python train.py --hidden_act="swiglu" --norm_place="pre" --positions="rope" --rope_theta=3670.0 --parallel_block=false --lr_head=0.00651 --schedule="wsd" --decay_fraction=0.67 --train_tokens=1843000000
MLP neurons of a small language model. Each row is named by its layer, matrix (gate and up: input weights; down: output weights) and neuron, and shows model dimensions 0-255. Each number is 500 + 40 x the weight over its row's rms, rounded and kept within 0 to 999. Numbers have three digits each. A neuron's up and down rows have the sign that makes its largest values positive.
Before each neuron's rows, "fires on" lists the tokens most often at its 100 highest values on Wikipedia text that the model never trained on.

fires on: "u", "m", "o", "am", "om", "z"
L3.gate1794:529546476483477462525496448455504446515497552503493512530557508489509497491476513576500421518469567509548469503455514539502526527439531545452522540469509529495546527497512499465529493544509578511481526550512499528519494543509497457491518493476519524523428527528461465537537544488402448440550521474490575516470495494540532536568516454473489493518423540567478491480548535491488433464475496554514496440577498510472494519604537438403548479498438470538510511451506528458507543505508510517539497464463487507490476485519580436561428498471523501474528511524495538515478456555482484505425512548438425563428553488502497478509431430465500528434469548467471556503479505530438525461448484502543447492485472488474537445488513493433495472429597585546549522528493496468467473499501461
L3.up1794:510578513390442492501441494484513468506478517534513489505460441480492517496514458495560489511468550472553441540506450451509482474428488559530512481471539457540499536546564453468484434497501470521528501420617517529481529465563457461479474484512503518519554631472530482412503532481401479431521497510488447530582521465494424545459425579478540478558536484516476521468468447441542500461520527480548483498448475481564441493515431545447483430430446452442482456595509505510613534474481506500503499522498535487537451527520516503508523552562501451485550543528483505583510525413485524460490453480478475505480536483455443483585513529434483521527545462514451545481472514461460547503534486478452459491497514498517501511500525484511452507483550572486563494591588523521492540533437549
L3.down1794:473496489451549551497561506489518542463428501542533550558529459471515505466568496444540445522511495503534418495508585542459525547550509450560459506498458496519554432541480478515478519443504468488489473456536480516442544573482475500429563523539495463505560438590497545512525460525530535489511500523512510484521464486448486512460482470453505540512456492515546486466488487514498455526523473567480495507519586490526497476577512500495452510462460491495439505490448484568552472542537535512426477560491462458450464544508494506469535546616562472421559501520511472578527446497583485464376484451493462522487503435427505411471527463494449593477502472513494488490472611533413530519502496512508444478568539540468471547496473514456441532514485488537606468544581531440492475525496472

fires on: " am", "m", " Am", "am", " 9", " self-"
L3.gate747:534526465435482507519513508494528551457440553545504515477500416474478511586513511499524531543446490523478509507546499459539486586501514488521567562485504542525529502459555525476531489453465474538533476496544448458470507517440517437520512570540542469538493490524456528502505509508502460450519509534453483513475543542465531527513509470465499542561520510522437458526585508568483452506565455507537436522504459488453533470537480539418510583555525464528465566518529568515508505500505535494567555452508507505527469607484527497530521498493459535502540504549461508534444500498496509449517489493526547508541581490462368490490385576507463460532537414480525524466434497518491525500531593480498577465492487476478481510634490493480486481484491426464470494542461427438587511500473495
L3.up747:521496515479492400465500537494530555530528482556539458470529521552467487475485559530499472516475499539569528482531436564605528508486452554421546514480487476514495479570457467541559485492477541507418554499528434411492496517481477526479487519508522546495523502535510468462490503533486493509517494566443469517441528435413576519513490506518547458558409481484521561542507522460468523460454492517541506510593537461558527493521512510491474512436488515461450496558433491501424486460470446478463561463482537494524495517525508500539513520463451531543483616484527443611506453524502498542433529455444468486441422562569453452499499552500482562505547482520524478434510428461476472490475501496502502576474511508517527537591496473476554483487474508503479456500478450478505506465537440
L3.down747:553528481517504462549527503480533548460493546542428482567507576505502451464502528535479499528443494475519470498529430477480546463537519451510487521443531483474521433426516552509531527484483574526472498512529560468514557514473479508502492474554338474557521435489564500482500507490521490457479567462456514532417512514450545538498440478447527489507457487445576496518506531537443441550487602510588492491514591475466519445574543568499555471458494470506602551576521539507375502491503501528495534484568486507494496460489575450463588468476507441551532526489570499442481498492505549494489479506402474512500471515507484538520545481530456451443536554440526543494464483598538511389497518483499505572508522489449465537547521464501492435428443492439463445504413449465527433558531466

fires on: "-", " to", "==", " of", " were", " "
L3.gate1477:509500439518521468529514519462488501510501470554499501463508541436520557466426530501394526532468530494470419518475460488558593514538516489578465464420440555499463485521510492550489546513454528532453491591476524493541533458479505465569547505473485564505518545466467528519439472495548461518503516546518408452426477524434496483498514385560527458531489516517485379426474522446484493455601486514502534465386515545490551453585512550479528459521502528552490530581508509426528487506438451532477538477479500482540536531439515461581478496496491510485570541389521482502528549520513510534482436458529486544483541529412499453560442471490542485538501423533476498486459584463482573471532554514487435502502552420532482512535563544474528503515456565547486516475524462539479509474465447
L3.up1477:487504524462500539526563538486497487463517490451458477471527464501480518499533533537472489521462473512457566440491490436496505509547515520545486575455446577535527544483512524521478514475489429486552509453561488502527563490576489495492536568497490514489489524518452406490422427467498477511479489459522458575538500497478457502441423557492495436575427504491495606589501479485510526513458462470546540548592513489539541492520533453570475558454501567479602466476502460487536498511507449551510549559497539503466515486547506498505437492508505527547539502525502539465492510491505497468496489526498501442508469502528475535522413471477502502545418447474538551549492490479446517489451552425502548406500488479457479580456512473471501500479461507523555498503464515465467451463511503
L3.down1477:501545488533495462452499477482510464526560449456546499535409397454506502522430520476473559539508535495534495498512496579517527512509556529487484520531500514500543572543485565503441524519473526532584532507498435509502491517457482526465505504525500454520525551571588548487519528503454475453485441544541539482443434528516517469473536456501517512511438538582430429474517526516516518515565499495459479514461512477469530502511535473448578460475517456596466613516509516476497394482544578451510488481447553555519499502510496526490560430441535462512463473534523531490514498529520519540484418469456440473493535494502513457490526466497534549490467478525540572499517521448587495503545501563465509491523485519508459484484545473465538524560482542541478498509500513529489491527510468

fires on: " one", " two", " of", " the", " |"
L3.gate5:511415555497533519502544526534537469450486495564510436531495583500484580462494547577461433517441421446534510508448396479507524490492496504494561516468447457512479489429423522498499504477488521529533465505471534529484503512458521464517465456510550489459487480514429486553507502476526528435494476514494527533484486528511533528506449526528437522481559494434452529502476460517493481503503507456506465518450412522536446515486510502536457535503441545502469423519468564524490473551524528564523473557496528499457489418444515544509515515571440537473516502414591543517475443532498588502505540440535484529451511474427561484519455408538494541499480471547460500532451546557497526551510502445533505513485462487394496464513481531447484585423489481485568492531466482520533553530489435
L3.up5:414532502509481494481550500502480509465470503402528507453460539513508504542534482462557404496506472538527504537532556525487448579556520533489514523407543513599547523533501471576490545593531475496472515469450439544544481491503568526546541570458500512485468417528458486540550480453508468518467439451413549530443491462502483492527525513501528513490499467454466490571551558429579519507477496513550458427556494485493492526476517486508387503488459456534460504548506473493514536522493477460495460498505483518447547480424456450482536523498535453475503537486586464452468456481499538575500544519528520518397525460454475506520438598464479538478553561555450585493487393529539523496519574494516496465505509526495457495488566543523536497458513473535464534539452474518467475547523528
L3.down5:435509527495501516515436498422550504457522479536529505499467543496544539497466549473483500592579396456458498481493510514465504465487506495398509542503470464497557441503480524526522553554505471389497488503489540448479515497507443529474511482593497488528512503438520572516494558575481478439573494477513473552593468495469514473522542442443443521482524473509464593593544520428543434522481496558482476501560470477508540449505481422507567512450505442512451551544463524462547524457463583587491496441457471476517458486529482480457511484470565434426539492494545560449467573537504499504509454546474454516499526482505530477517546467495520504483508463549493454528464530534485514516481569458502477426478506515510555475457523521547520527475487567564540486443514420508521588425458466

fires on: " to", "—", "-", " line", ")"
L3.gate2113:470507500515549462505411552574462519519543496490649521511514449524508621464447516499456473563520548493428417495482488451476473502528464484467521512558529561487482585536508492493506554534466540468437502486495538463467530499502450524530502456519556474549510522462553553546505506564496416474480476461483544534503552433418479504526499482528448581568448490477487464495496512557471496525558467480554540498512533502577547494468461407514496475590498432493550486520547530540536541519531476515528485429511491488508471493514462522521488448457577448490492562435522508506539511506535472571516481536520456517442487503471487516483512530494607473536540438465519538443479546497489542586558448587500518518530499456497443468500544582448452512591481543528475580479572505565442509551479457
L3.up2113:496506492499497490507543513561552496491500499433436528511486604403517460505481486473492499577436486531512479505509468446534575526547566541455499446493554404540511488536454490481518502429467476514498451445430494518490502459428558478541474511430614516502472474534443473540509468474512505476567439478498548518424548454511532439409552492498540533544511525514472532459494518385510522507491455521465510447502473514492452502580509590474464502440504480505557450504504603476481470409559495515496558427558562479501546497481489488530440466522476486453504467521447488527497467430479563460499515556434553487467478524476449458444442503467499477516483452491434544558460561493518393479482557489480504462579477506491454491475515525539529434478461466465449515540550464505512538586501490
L3.down2113:427481529535503567525465500560497549524546548561577509450485423523482487450503442521506522486457524458521496517417496487522460527494500546559493471528566557502462526480512508448523532498425545539465516467587531425499471490516492474572443479586480523573504523522522460488457495551590522416447579543506471540446499421472440466528415469506590522500501490497502448550524459535489511534532530563467530516466504539590541488441540490532502487515480440453439494451498526544582586481538521495538434537550543501428463545527528542499485536551558545521517539457517528530467549516497470512540509455507487520479541429545457526492540457492596499540479512443504538466526490483552485521509471545493492488526530462546520434485461525416496517554517603467522510554484427541454493514512502

fires on: "ing", " rock", "ss", "weight", " metal", "o"
L3.gate805:463481474397529460485529500537523498503512491494458440498539483457516525489502580538519480443500547417513485518500530419520486447522585490457533454543479537535522525487525439481530486501556511450518532498474550553518425446541464498465442496474497496460515581507463576513481488473567433527481487462491493471502518469515435499497558417464581511563551534508459526545438497463522523430579577444527545513503429506514501489519530441456512405451490548567511509480468491495512512483585550493485469506507511541522466472473495534514540504415495555449473437512535513576502501440509445513467403531534519507516521574502477514519461494462524450506532534437477494520552556508511518487502433457478602556496461504498507558486470592508520517519513530538581555538445484543482548501476479
L3.up805:511459462455502555451513529524500501462403465500481539509504566396526496496519508556572471443508508474523563550592513404419556421548533469583503500498506486550452509516475495469452478436498492501525471468498530537435463556526593454537448472504500463473469508486492484489498498504503448543508456555465512494521483532528485575458494493481506454540517490514497565495521474517562539485471573433464491475598536476421584484564506505509441470481536505465496508498470428484494485576512528493401466509455593501485486477552464448532477540568519495442490499481463463477507448563466498522517473544533525524540544533433478525431583464538423480524460536504400472499512460550472518454490483557446547580534472519540559528504555518566555511496505459455487494477476506495549510517522462
L3.down805:466529434486483514466479484496468477482498486501463468482485489489492553549506507469574499469528544511523499434542516433510571503547503464512534493520448474497450437546545473496496456499509481522514527547548532434596491480570533574437516500526558409512476523452474470474464531528479512516494489475438466427557458531498555530566456511459525474515490465496528525523479456484493559460544540518497539495531504553525478512469443444486423463540577481485529454513464488504491499561503499555467499548452542491501507512495483470431567483503501575522497469494523537535525483438501516482499470470542503501523513601587539491511532435568471501492463443443475396558482447470505507476489475496435474525449580618500530525531549548557553476502475565495597487461521459553472491497574553

fires on: " and", " or", "/", " |", "ic"
L3.gate669:496610474499520481491463482500470527554604495550522495489479538454472531495466513504527509585537503483555502541465481487467504483529466471508473475483481491438485530471477499502519524498516514518510444495542523574494524551520526493537499467493471553468491501522577529431528483577515494432446504568516496536468559524467524472508542478498520438563516496448534535491512559481413504529487471508510492531481531544500493514473622478513508483503531474568557495439498479512494502508587472559488537531568512470517522418505449497464454449545475454406483453435440501476537469352517593553581492462515497501491531519459541431506501448530528538513508610480439526538494470561529517554530511496438515553464490426508463506520498503476505526500543505541544519416484518513520615545506502
L3.up669:541513450460539587483428449476489463514492481485422473477532477475513449522504562508464505538523515513533435480483520528487401532511526482541482437412567482470502347473586463473557454544462398472476516516552559534525480596543529512447489407500531477502556497497533604464479545533483562482518514521494518500541548511437572474491542453460536478518502491500501509595468499540437468547483564482511511481530514523500551547486505521466510481573512491503520538493516516498476502488493499478540516479491470497519539461502444435492451422572516524366446530494469420493466478471539554516463536407471529444518538517527505599484487442534470523461530552515532545552485454519454466484547583503479463472549423454472572527515472474417522504505503551422572410491490559462437528419549472
L3.down669:445569447437518487516499517465521555449530526543455525522469535491453442497511440484474490497526452486565439483481540557522471504466420504520557611540530500473525541422507515477507507509426515519466576527447541537553526514544565471562517459485435535452528493427510466461550495511497518520528515500533466544496541463508487497520496483466500479494495510429505533507451549491500469536515531455512557418454488509465463504462592452487523524541512453477425460426473512453489544499516495476458486519432570483532481452466439500481474505537450490511495517592522443524541489417458510498462457544495476518470512463445528526470466478502511454564475530538524551500455517526539483436542528519471537523497495556575544410492557461546471478539481447476495528498519468453553467516479470

fires on: " am", " km", "am", " Am", " arm", " Arm"
L3.gate1374:601499563468525569511476539488541528498513545539504490512514586527482494464469602481485503515527482487502542433507494484500532450441487479547457465527433455549519505463458486482395501566619555519554466461533513480487499542499516514501525460486558555504530477561566519478511457482519409546494518445592444555501554513470533561481489535502518522499495581458545521519506458561413496492522479486464595560533532486559496532468503468547485426505512465432424486540508478470430514467504528500536473520518460533432495497553501516522547540463499559534544511497478547467543541538504537526520448475484525451499529526446478483435492486473505549523478512461521559442465521523522499466508532481494563593462481473476475597540468454475477481535495490506497528477424532478502497395467452
L3.up1374:509524453481487553528553513479568509493436470493538555544510497515410521465538596503494509498473440488505502572518450530596486455531477480492546446551457477509555519524477428448485515459422517484480529488510495514461488466444483497561531543531549489545556513546484487516514548514526533482531512441523519526487499505510540511441490494474493556558577480493490469513502533504508482457553514503473495432545521568533582415416555450465493471470450455546489506530435538511487429447514448386513534446500499562500522576509403531478562557470532497540523422487472491439456526500540476473475508481437484493489488539447461463493496558517540511517494458500446602485509496472497525517470541499530541454506537515465506535507457592444466523504465461426466423532509485530540414510503512
L3.down1374:509546457605517477530520513450494504419480431506563515522431506457503603542454472497545456477569463549503497479471446522535531485491475477493473471555471510468501515455522400482530492456461530524490491493458555492575514567498497465535549529556450574483520526510497535463537435459545495452470535501490461451535487556553496472439478464406433473548523466516528502462539462526512526487492526498562509519536563521509555480425569503536480476474662429537531462523568535501503534565542560414474489487457525518497507520460515553479501520569445479477449484489550536482509527481570515528529515465531474531530472513513422375468551499535522470533512536522450551513488486552494492506448450459524440513545512472538543494597453470511487462503529543530482430476432468523441436526480472

fires on: " and", " &", " or"
L3.gate1888:497537588465501538470555528522563507531524496546474474500468481475440534472399500484488420543434474464559465457455462543548459510480550542440455542487473520460504536511478525515520552493485444575534506512493537448439518451512547478506478496527557549457492537492535525552500471547527498519533521422516476461478547421512544485531474495536482441589551467462522478561482525511553527445439430453536588527523469488527468522526494442411507501566479453441549534469561600497459542511535502496507564480444487465472509415420490523520531504512484510492497509410549488500566448548444521516486516526502538512376495504480518505551433504550527473546542439479561474502486495500457411497500514488456526516506602457475434568442459470581502489521549503476437549513564461530476429466446484
L3.up1888:537482502571520436456536506424517425479505547487431459564461490505588449521504554492593505549485590476503469482540506474463503439507538492466490493518496593501489522475459557509443557529565460525531385439506503521405521442645505449489515478481474493425499480536493547492507547499475476525506443504507506453540458510477531537474549528487448552494598500511487501553566440511540487476482510458451460537480485522509503528530523557502467409518523461462578508524561490498457479516510388495493588535547461547442473476503447445475479491560470407464458474518566484457467481484508515513523500421516510406534480545396512505565528468472474483458575465526454509482532518483491450521525559484514492517456410525487520461494575399510538469440544573510496527481542509503473544540521511
L3.down1888:508467590451539437506453503462515463521495461529455471437453517505521524462456552483478448540454470509516510553480535546529523482521469573419532583476474483518477533527511505404469496526508503464488530488514499532502527464618533498527489481398552503496553479444510452471475550505454509483510482451404553498538490488506448426481503482425521541567507465503511520465465558468578554523462496538574503413473490452489494439498516510489474513529525464475551557519500549493478470535597469450492569533534521574490516573496434451560484535499504436488513495513574438487498483440516567553505506525496521498511527547416488486509415504509531511516518535455484442453475534474565464556487530524498473529451543442573513482536435512531537525536562500442479501479510471555505483430447479

fires on: " of"
L3.gate1817:561493547465560561492516538559554476513516491532520557494447479386469485517501550480454411511526468543519497512495504505460544475431495506499496528587542484504492481459480401403534452426566562491624483462462466566478501525458554407542415517543510452426521513537574539490528473511519502424478451462531515504464551476478556525489462450525451477483454548437445481545434484472465521472579576442525557472436517498541509523405542417533468513477481529462454491552558488505522404506493570537527513475434532565551547542506538526479532547507492513505506513485431502566555514472514514497530555441537497492465481486488455462469523487496474458467576450500482527522446488463431472523530508406478428561565517506438423521554520546479530509520456485493523451527520463508524505490534515
L3.up1817:536569499558480448499558490493521501490531473499490483528498586556501573510488540544535451474500502549586487493531465556531504538497532642523430474447464455470542527566465568526453600551486480539549475527486436410484484428461462520498420492425491479578467463540435434522546487475532504460548493508444551552516434511511504501533515489493512525502494495504478511489449512494582455530539480509502469484503496468561484570455457520514516561481509515545565468437481483499490524483500430486446512507474507480484559473457425504569489576499539459541511506417550455516517492454437455513550511523487450464500509541521521526478398512536502489471492511479427498518519511557502518474548478548514519495455540492504504498464461491519455503481533408488461543546462480549465431504454503
L3.down1817:533509483527510503489491450540541471499491489564510561515494480501537507494489517503507487583493502517441483508540516493495554502461469527541474553540474474480444489472440495522508515477442525487535526449476520483492467528498540452471508528527521582486525455501557513541451541451513467490521523490549542522538490462456545514433538518499480497527536532525548526475426522442500514540443472484528485522501505519471523447486503531476580508502483502505521463493540503498491463540480485459472482545523476495494456491462572494465496435570458505474503545414496496531515468519497517485521515468504485485524534447549456531456473491491581558492506465520505501524496470467486532525501515482558548450525423082482424586505494466571521480513494495504497420502506524524479506448502499

fires on: " and", " or", "40", " (or", " as"
L3.gate121:480457485545544452462536496512434428514524508522489547519496524509509514537469507579573531466489525508483493501520569477456474546513500554494527410548509504477502527454445468506498560483517488473506507512499479517482509465549551489465527498553505603455480572509510481519471494508556520463477507567539525503469553508438492478507481422488524504534469513417473443467509502498510494468566516487594466474534452564555432469534538498631576516457522512503520445524423441491580497453526524527509511533490455481515517426528479505511534457533478542482494458447468601468464466523468478486393472521591461497437544491500540548498497475445523541518543496546499492482499464538496524419522477466526464497533398444499539497455472499456534525476522523523519516454469488533472533485502476
L3.up121:509528535477521506448464416464445447533582462492491493562482546504429489561476519468508445462533496473519484493575445553524452563537494518537499504539501539486412530548507521519526496516506478427572522554488557551481457478526528482531475456491381529509567437510445497466516517586526508467540583476553530557506503489467518526563526459530491489566488458498549553486450501484495405479491471417519535531507479495382526480537477523573496494528536464514495410506558490456485479565459428571521537467440550425496520532508441582454496434510583551495449426471467508544494440447430461412510457480536507485557503484510458556447541522545494577504499438529503463494513550487421537491509508515493482569478445491438503590396408499472553507483546489517501454559493505498418476515548530
L3.down121:480516532432491460526486504557426483458502548511509547428511518470472481440505486433556490475465479477451533573499486519445469456521499535550449518474482492429545548523512455547522534477439500516529437511466467408491514484494489466515598557519465493442528493569500561502453494573533435463489484506527499585482526445469516481514459497497538525519483478492424459544539466425524476535459515429481480500471491465550494430555507449524531494516462551507533521523461445480523535525505520513463486460523449464515493502501486484513485483516464407508492475522438478475513482518560532506481519476458474496502493522508509563564433513417477515514480598535521487443488533521583523478480501473466528504507527543479508462577479451480369400550470496450491587488525502477449492472501442

fires on: " of", " Al", " al", "th", " ar", "qu"
L3.gate1093:497553465525487508492498469520526574543515485583522489561506455473445489500490515533461412519420417482503514496478526589538465460491508555433474489571426474403468570471473499525483528498567585535506530507480494505457472525464539436515457460550457554499536433564451517552526522503538404457515543507546534559466530498510559509529491456585566538522501503435515462448500506540479414497490495439519491542442471515509432485475478510517476490541462546549506489471483466503485489499512587488491489499495501436501547494434504498532622603477514522515491516469526458542564470556577607596460531437484553549484524482503503580500443507422521570452470365553538514400523501469473484461516500512517454490507496412450472527475448473508511495459510470476522525494397511457525483449519511
L3.up1093:475482521508499486506551508552548549518528488484497510527483512512480450461550501505449445601503454559479476551530516478482538421532432530495458536534550493460460514446473550550468449523556529493479477517456492471475492478500559494514459522565515506469493437511481511500385497484509421504517501455438569502464488497508479466434517557549499531512605501514482448499457484426513468497511402511498461548442562529475458519468480431458587549362451495523481478475481488541477548514500522500422445489544530424476555527453534450466507550471422588482569484521489546523500483521480442547535553522474525533510512546597494466520477527498455524459477485532571588512554515509499546498516429471485533427494457489524479555473514530507517513455448577462516453495524506448473543474534474
L3.down1093:480479508533486522530468510543498482505561480437572425464545543556482586464475561521463568553500541530570448490541504498548530501540493488512518580443558525479520495490487619527468460505535557449513532423458447514435522504496472478518518491471529462591462473510511525485397557526545490547526555450491465498533500392564527508450486456399546540497496480488458488478546552464556492546546480550452468497436506575473558498393605510485510557501450417572483483560518571437504510469491487558510455522483571490493503486450506532517448509510525514498511556519463532516536481447509509544567443625496524519531480508581508510485539501521495499513527515467485543452584508472427550524480467556472510511568543474499561513462520498518506466500459566490482500500554462532495505508516540

fires on: " a", "A", " on", "p", " Result", " the"
L3.gate551:591559473528495501510572468521499466399436475444493463477525513515462519500460567551411456524489497517534485462536434474526474525517530472470438511498351502454509589465474444489499506517470518542536523621532472473445511576536528443519496479535515549485490525553529499556551513474517549515513578503520501425503488483515501493546503450472521412513497567483539594532515462473494484461494497509504537487513486501469458508492495461504517485516445521513506447520564498493516490499511405482534484457478438531459437528492559503515529531438478500560500430500543518422440530556542456481541519491406436479485442475445530459507405624486491479553507514469559473503509487541388518501473510596546476499446497437485529514542496538482497443458479468460550503526560473487584513425559508
L3.up551:476550512475523511499488506498491458625507498532481439537517517471529464549485510509488591511537447498486585400594401510438512494471556504546526422504544520489501489521471495454449570514487502523527519451527524501510509566493547468511515537483551416462447477498505529527507529485503448532484558448611497484539449484446520447454519528507497519510486521475572516523512493468493513584440499488488469498495502522533534509446542497585487547525517622533489486485520480521516489525536458487484470467511513455497511418578427464515544541525446433493477549493487442570532566392561609437438535500575406478505542516499536398473543520496468484469548497468438469500462515485520510533523434403444471499496465527496437469515470499498520483487507515489545473466468557540464547525584483
L3.down551:510504487521526508504516518540491448528542529421464462493518475474500462565454501521491449488492446490518580531462493507496457552551564495426617484458509559512482448502540503505500518487541502578583458494547549539489501505527481448565515462563513572510492476495541487513543564519555471524516567502494455494534492545583562536515520439555583563475510501475552535519561565572439470570451447442481510497426487554537517511512442460515413538476549528439545528479538489493503488517482482475494491487453506472514411496510468502564599505451455482527502474481497432388434574473511489567486467544454497457511412533596506586445430481495497520535479541417567452465477493521474491495480537457456500510478532440492498547470437554441485501526498515501516576428420500515487533431545542

fires on: " the", " of", " The", " on", " &"
L3.gate750:469550533495494486500550506605487466464487458518551443540491445437536506415486514503515457562471480520521491501504462533517474463495485493498485485554367470459495496456473552498500488424458493531608441497509466551434552553504572452553476464531590511527525474515510521510549484506578499486532518471565529525552470518563487526462512461522469536460514578451469417513491479508474441488499577428507573511457524514522484638541512480546477492575547497501490504498525541510541492513469547442486471536486437472495612572478489522514549567475519452492493510433516506496533552493494523516597501482498499535492546503470482519505379525456485539530502470506536469481476549511483517549444502541489467496535508453449522538562505519495540521447506467492441505466438498576533511493514478
L3.up750:493458504610500475442513524471563443478452516501507502501458473518551492510499526501480511492494484510490519398526437518420430545522568493481417475459423512522550528484474500464511546477462439478487455381476544556479588518495588494530456449449518466489593518527462540485539461440501472424508456448576538492559510525569459499466501524492436536457496515469463496584509524489551523485490479414541472485488495520425527514517480498470508499511560500497525515482444552492503520520401410508505537519533557492489499471479514466455555537471573454478456512519542458507511503534483464502514521464520518502534477517466453454534504581439457505423492471559566502561413561514532433483483540423439505479524502497445551559488498488514532492471494531505504503492422518465499449526548510
L3.down750:470495489538485524506527495497544515473497445492487522515447485479529470531532473498539484514506526516503439462488436405497479453538542525496471486455503466571564497499464415458452476580474585485539450489501523510495517564557505525510455486485546556516551503519473509439498513531457470398532513466484517542492541451538545463497492462469466512477528465540475560491447503409515464477446510513521500545495520499387534502510518527522506471511536444408497572428458535496485533502549438469435508518510541515448583549448478552461502487490580520492572489532493413513465500510517528519458506491473567532527557489518481527497388470482520477425528457541523532595440430454521443525501578466454469559497494509468541489499564497507552520474484542520470513487471556500468405518519489

fires on: " |", " –", "–", " to", " a", " on"
L3.gate1862:493460504566543556480428505518460482468507557502525505507544509486493515539466485532465502449468453487498462471481521537544569504515559443521485540491427462466502481556494447459592575487536520451503490549544510483438469495512489468465452499502503473498457466537501510591495429515552494462463579542577560578466543530458560482560510450575520625482593500468514521557529530529396499474541545483529529416450456466522471517519539473486567505553494464440511473549544486546448489515440509416511575410481451467536520509486508545545496473471501447540479495468484575511506497566535594416507466560437517470499500496495463493483527501524489522467540490486504446492446569471433467500459479577544571487508464459527486514509506505495529475499500396490479456452482530534588553498584490
L3.up1862:479451509510473521512477483482522531430481507513510449492468527481446465554488479495402530456486511483482488491493471478583517487501554422452491564392518536523514443462488431477528564567581605492504542448517490476499542487541499496450515525439524432495474486527440431565441525481519518570417470518577519477457454490524539520526517515485481509485581488483497592596540453479443546459532486467550451448486427521536455509499574459511526504493480504447498507518458430552429560515491453507552513499496463433533555459525542545526507474508464444524490493516453461453450514536541515462477460563402484494539467474542457432512481512548415566497490448491472576517481450457486500555505465522517520599538482484509512466486556503537456524520539456473507457478545532528554527442535490
L3.down1862:503469531487435510558589491496530486452419484437497483493476501503502560529509449545449514485486493496495585532500516499565496452512538532453556451504502598454453535497444462561507521507549490500498515469491478499512531437494503475484465504487551452557520424423526505413478458475474559506535475401538417442490541446472498447510529528532573472470394484510501497564456500421502457463502458501569518484519456545531438485473526437503505481431499526470510510502477462544449506452492459503577490480501527530493563492510449493473491464471465450508446461467506462507463521519540440497476495560517530443543458536528475536488466501487459617465529500473524481496527525528497438453554521468511523430477547492538520426525553526501486538557536517501522486485532460523529525569473520

fires on: ":", " of", " Released:", " 3:"
L3.gate1941:529600507559524481550543491583564445548494497559560472536466464518511515419419536534448421566466514516583502519524492495457446436496484491552517506460520477453428487484507520518547433461464517557526497510505528514525489511440585454502502588575562526525462447555487547502577489524445498516480526466501560532410577411502519512563495504431482503409490533408454420539468543492555450626520522437474517547473537440468446529518515502499533552468477530456528473500479534498528546446472512528538523478504507524484526522510574495523484545499491549418481486440428527498456483486509531510533544446489584551559468469503458491544464477458494529523477432516532490488533447529479514489475526410540561471567503459515516542555509565502465467504477481496432484542454511538507471542535543
L3.up1941:500542485472520404521548489463439418469431520517519503503570483545421554416499439527480513527499486500438455480486535510465507530507476494584592425486446494518492525588481487529480536516488525495455505504467527446527566519413511450560556495450485490537494506515520543548587517548554544561504462514498505496522552494468459520522513458492513588490408469531469517477522454506488561564468502525545512433397559558470458507472549501553467496553461527464469456503458453526455474430472530532510434484529548508447582487503457464520503499569510528462494503491510511427553551556509484470459457487460559455473459468550513484541471524468447533491468435375456443505492451519443551431436468427553512478441520484524493482475491520576518524503462516500462470522509497536500489537485498
L3.down1941:479568547526583526561511458537570488491534509583432448505469526526521547449513523521566458515510456528454511540543512410512545422476464547477460499512496521534504467549526543521548463473452423527479516450518500450526459509481509488491488566453549497447571533510531492446523420590520548524471530498463501461482521456537435563510536509526482621494502484468497441563492394571481538558463440526464546464449486499476483522503471523538491559563490435502470486554479458503502477492503490545519473511591500494537512471503510485428440483485494491410504478558501500464499536448570553472530547485488452452506521484469536514568511484535508464485452547535556489473545496521525529529467499426510543499462517513528422498520471541493431451543460449552557528499445478545557540553457446

fires on: "M", "m", " \"M", "am", "-M"
L3.gate939:444517510450550477482427439496490499446435494569517485517503501434567507512516524462488438574437530539488498570487475463541508457489464503472520448494526486474513538509465541435579488466503515480547536469580515506497586513498480436497446550502475490536535521563557476478482539565492429497482473528508497515533458412544575568545564421486551512517463548450473489484485512508475475467588512529463469491510465462540539484481540526521486409440489447481518457559496533459497501486504508556550547509417516570525523474510527484529414424545477520484450519508581594534557516515510519584537505457479504565425493495458483497532525535508471527470527492494573527382484491477502497484421443468522462489452467502449483548495561529451471490550514501498448511421404525477481469420505502
L3.up939:512557493517560492515422508470497539480516502475457519501575506469472507450502473501456468529506578472510570480476468485485552441475462489538513457495523514497495535487559552499471394397479514513437569505567491470492475582478472554441556514515482464494542457495484560482515495441482565489546496506475500514540525444474499474472488498433486521555470457509494492535524472431484463472471553465452566470575519529519503452558464487480497481519527541471447451532516476480462516516577501521545488501515402505461462580485582504550483453491451480439436490483485503495468442535491463547516560424531482476504512550433505466449501502524495553477529556481495530517437483524533512513439534503475498394556496536497544500552485530477456512487520488510506486487546512536565459513510507
L3.down939:467550420444472487505508520512593483502554511544468571498536534434502439483540585515505440536531491558516490510461467513584549510501483371544465459431545529503485480477557527486502405547491474489485583508523481477408479522558426526509533520549516509585512452495499518494568439537527521479484531441451516468549512551556524521470472459477459496520523495564542515505544527481488506517522570476478496466564480515528455581511482501492516509478451564469505484573509519446490410493469503566544520503447486544426560453490558499480556469455476550528524548511528489471485443485529494582430552454470506527542482565439491505416514506536524537534431496555548563436520483504498495478452532534477547503545492547453532485536531508485534458484526491417551481546517488459511474484435548